From a checkpoint of a small transformer trained on Wikipedia.
Size: 8 layers, 4 heads of 128, MLP 1344 SwiGLU, vocabulary 8192, 33.3M parameters.
Architecture: RMSNorm before each block, rotary positions, no biases in attention or MLP, untied embeddings, normalized queries and keys.
Training: a variant of Adam for these matrices, 618M tokens, 4715 steps.
MLP neurons of a small language model. Each row is named by its layer, matrix (down: output weights) and neuron, and shows model dimensions 0-191. Each number is 128 + 32 x the weight over its row's rms, rounded and kept within 0 to 255. Numbers have three digits each. A neuron's up and down rows have the sign that makes its largest values positive.
Before each neuron's rows, "fires before" lists the tokens most often just after its 100 highest values on Wikipedia text that the model never trained on. A number after a token or word is its count.

fires before: " |" 51, "%" 11, "." 6, "1" 5, "8" 4
L2.down1127:143040166093113163127137138149130178134134154087070149127100114147132156131143140135100095164093144140148063211195108095177111117144156155073109241099139116154146061096151140117083130121144161134132150145122174167116077080172116174126136126110085150093163150104102156147099123139085140106157153195142129141144119134086179160170048148134116126154126161140164129103133119136171099129090100167079188205172149129150124172158113127150136066145136168134054170141111142097142104088140113143138127106103138122142127154160136151117112130158110140095177153064114143103140146138117125095

fires before: " the" 19, "na" 17, " with" 10, " which" 5
L2.down96:138211152130163092127141120104110145125160144137081111081125136136146113102157102190097195146092088181133141131113118116141141075107170091130121132165138110124115151122151102125207120092174123113133118063169093130107162117096140095163132188120110108151098102146156115121143111113125134119131113140149082156184111137160128071113185151089147120104133163133142100098162113141029138188159142089168071128074155146094127140097112054089153121173090196094118168180145108055177098134104120139201160130174150117074132097066087115108125151111188096117149152143170150124154068128106138100

fires before: " was" 27, " has" 8, " is" 6, " also" 4, " received" 4, " made" 4
L2.down483:074136152121120122175166157114149090093096068117100137105163128185097112088154100077104161162093141109091100123124175039123182116145135089143148081107100143175155100129100140113110114104150089121110139134101059132116117048121123117115136110099137166208159136098155088144143140091156108187140140124143123179201128110087199121135157120088145109135171132170176137084069152115129126108167149156127145127105104104129162059155141087146137119141130121124119167147147130110167174149198111159170150117112123071122086064161154170128102119160105085143102201083105118106104195092154171129

fires before: " is" 30, " was" 16, " has" 4
L2.down864:155117097157160106155116155130148160101095124103136127109124141126055129145117121170127159139118152184091113121144140148157128108204142100137067063121133109120149173063099124128129142117053136109139165158117107114143154127062130121139109118051101113139127121214117142101150134169094089156119142163161074101093137155099078151156165118130085127161118105182152134167104166144087124182093175121118150142063116076136035111128125112123132191094136176123165130146165133154134124180140130147107137062085127058157143084125128180099112091115143120135117127142102101137116125145176179124

fires before: " |" 27, "'" 21, "." 17, "'," 12, "–" 4, "," 4
L2.down3:153097156108133166143132113150107127124142141134124145141150135092160176128121101102128120163115094116101195149156108139125147152124129151093125122123147163105138105137061143149117126180178151180128114075053136138171178113136082102140163166092115135145134119147205150122093116144125136093167176055096162081163162147086202146164179117094130169063121143124167095145089123140067115133091121135168135125185152119118128121192114100182098078115128103128114130144181124133199107166185160116122138105079108087133120077096158129181134139106085081114128133127153131111105142124115160150

fires before: "." 35, "ian" 10, " |" 9, "°" 6, "," 4, ":" 4
L2.down1099:127143126144077120116147103184139104135124144080160131104147120132195153101170125053130116191116118155157121090144121174131111081161063107121126157096135130136072138116107161193146097106132174097089163137152072093168136068124106156122118122173095107150190129124046132136088121181215182151097141128116150194187118125099181118106109143079140125095087102145104125072131122099121126094078120138198146112190151117116107155102114128073186117149160211129148187170157076129110097120109136151145098149152124113131164146130153148110163084094128193137134094157055154152138166123131105120

fires before: " J" 27, " En" 13, " Y" 8, " K" 6, " G" 6
L2.down1302:123174103131137164148086170144105156100123134131182124138135080179125103137147059111162115111137144099078146152124135132137093066053123104155138121155128122106110128151140088127132123093132109124132176155137169150138146144158155057139125117157064122128165109186022088173133184115138156188133123154152072143095131112080162117118141164174176095088140109196126135117106110162145110112130126162120109153106180150094123140093064155175166084132202135157120119138096132128127160144129090115143183152079139116139047087080110136071168084140136124135149153144107084147124165050120108128

fires before: " J" 22, " En" 11, " \"" 7, " Ch" 7, " Y" 6
L2.down777:137158113137127153132128152128204100123118094130159075126129098153153150165169096146121111188140136097103143132142155156171122117107112148166124166093136134105145097162164111150121085101137095076100090078144140150133119188119109170156110114174088145131139131134138126130161165119147134120084044121143152130125175186083183121154218130150147127184124106135153135147078088118126088094112193095169144097092075154084155111154168168127179131068151166099079073124128121124147139111151121146107193113112116115153112129102136131109155078208124079126163146141158127106140099087164154175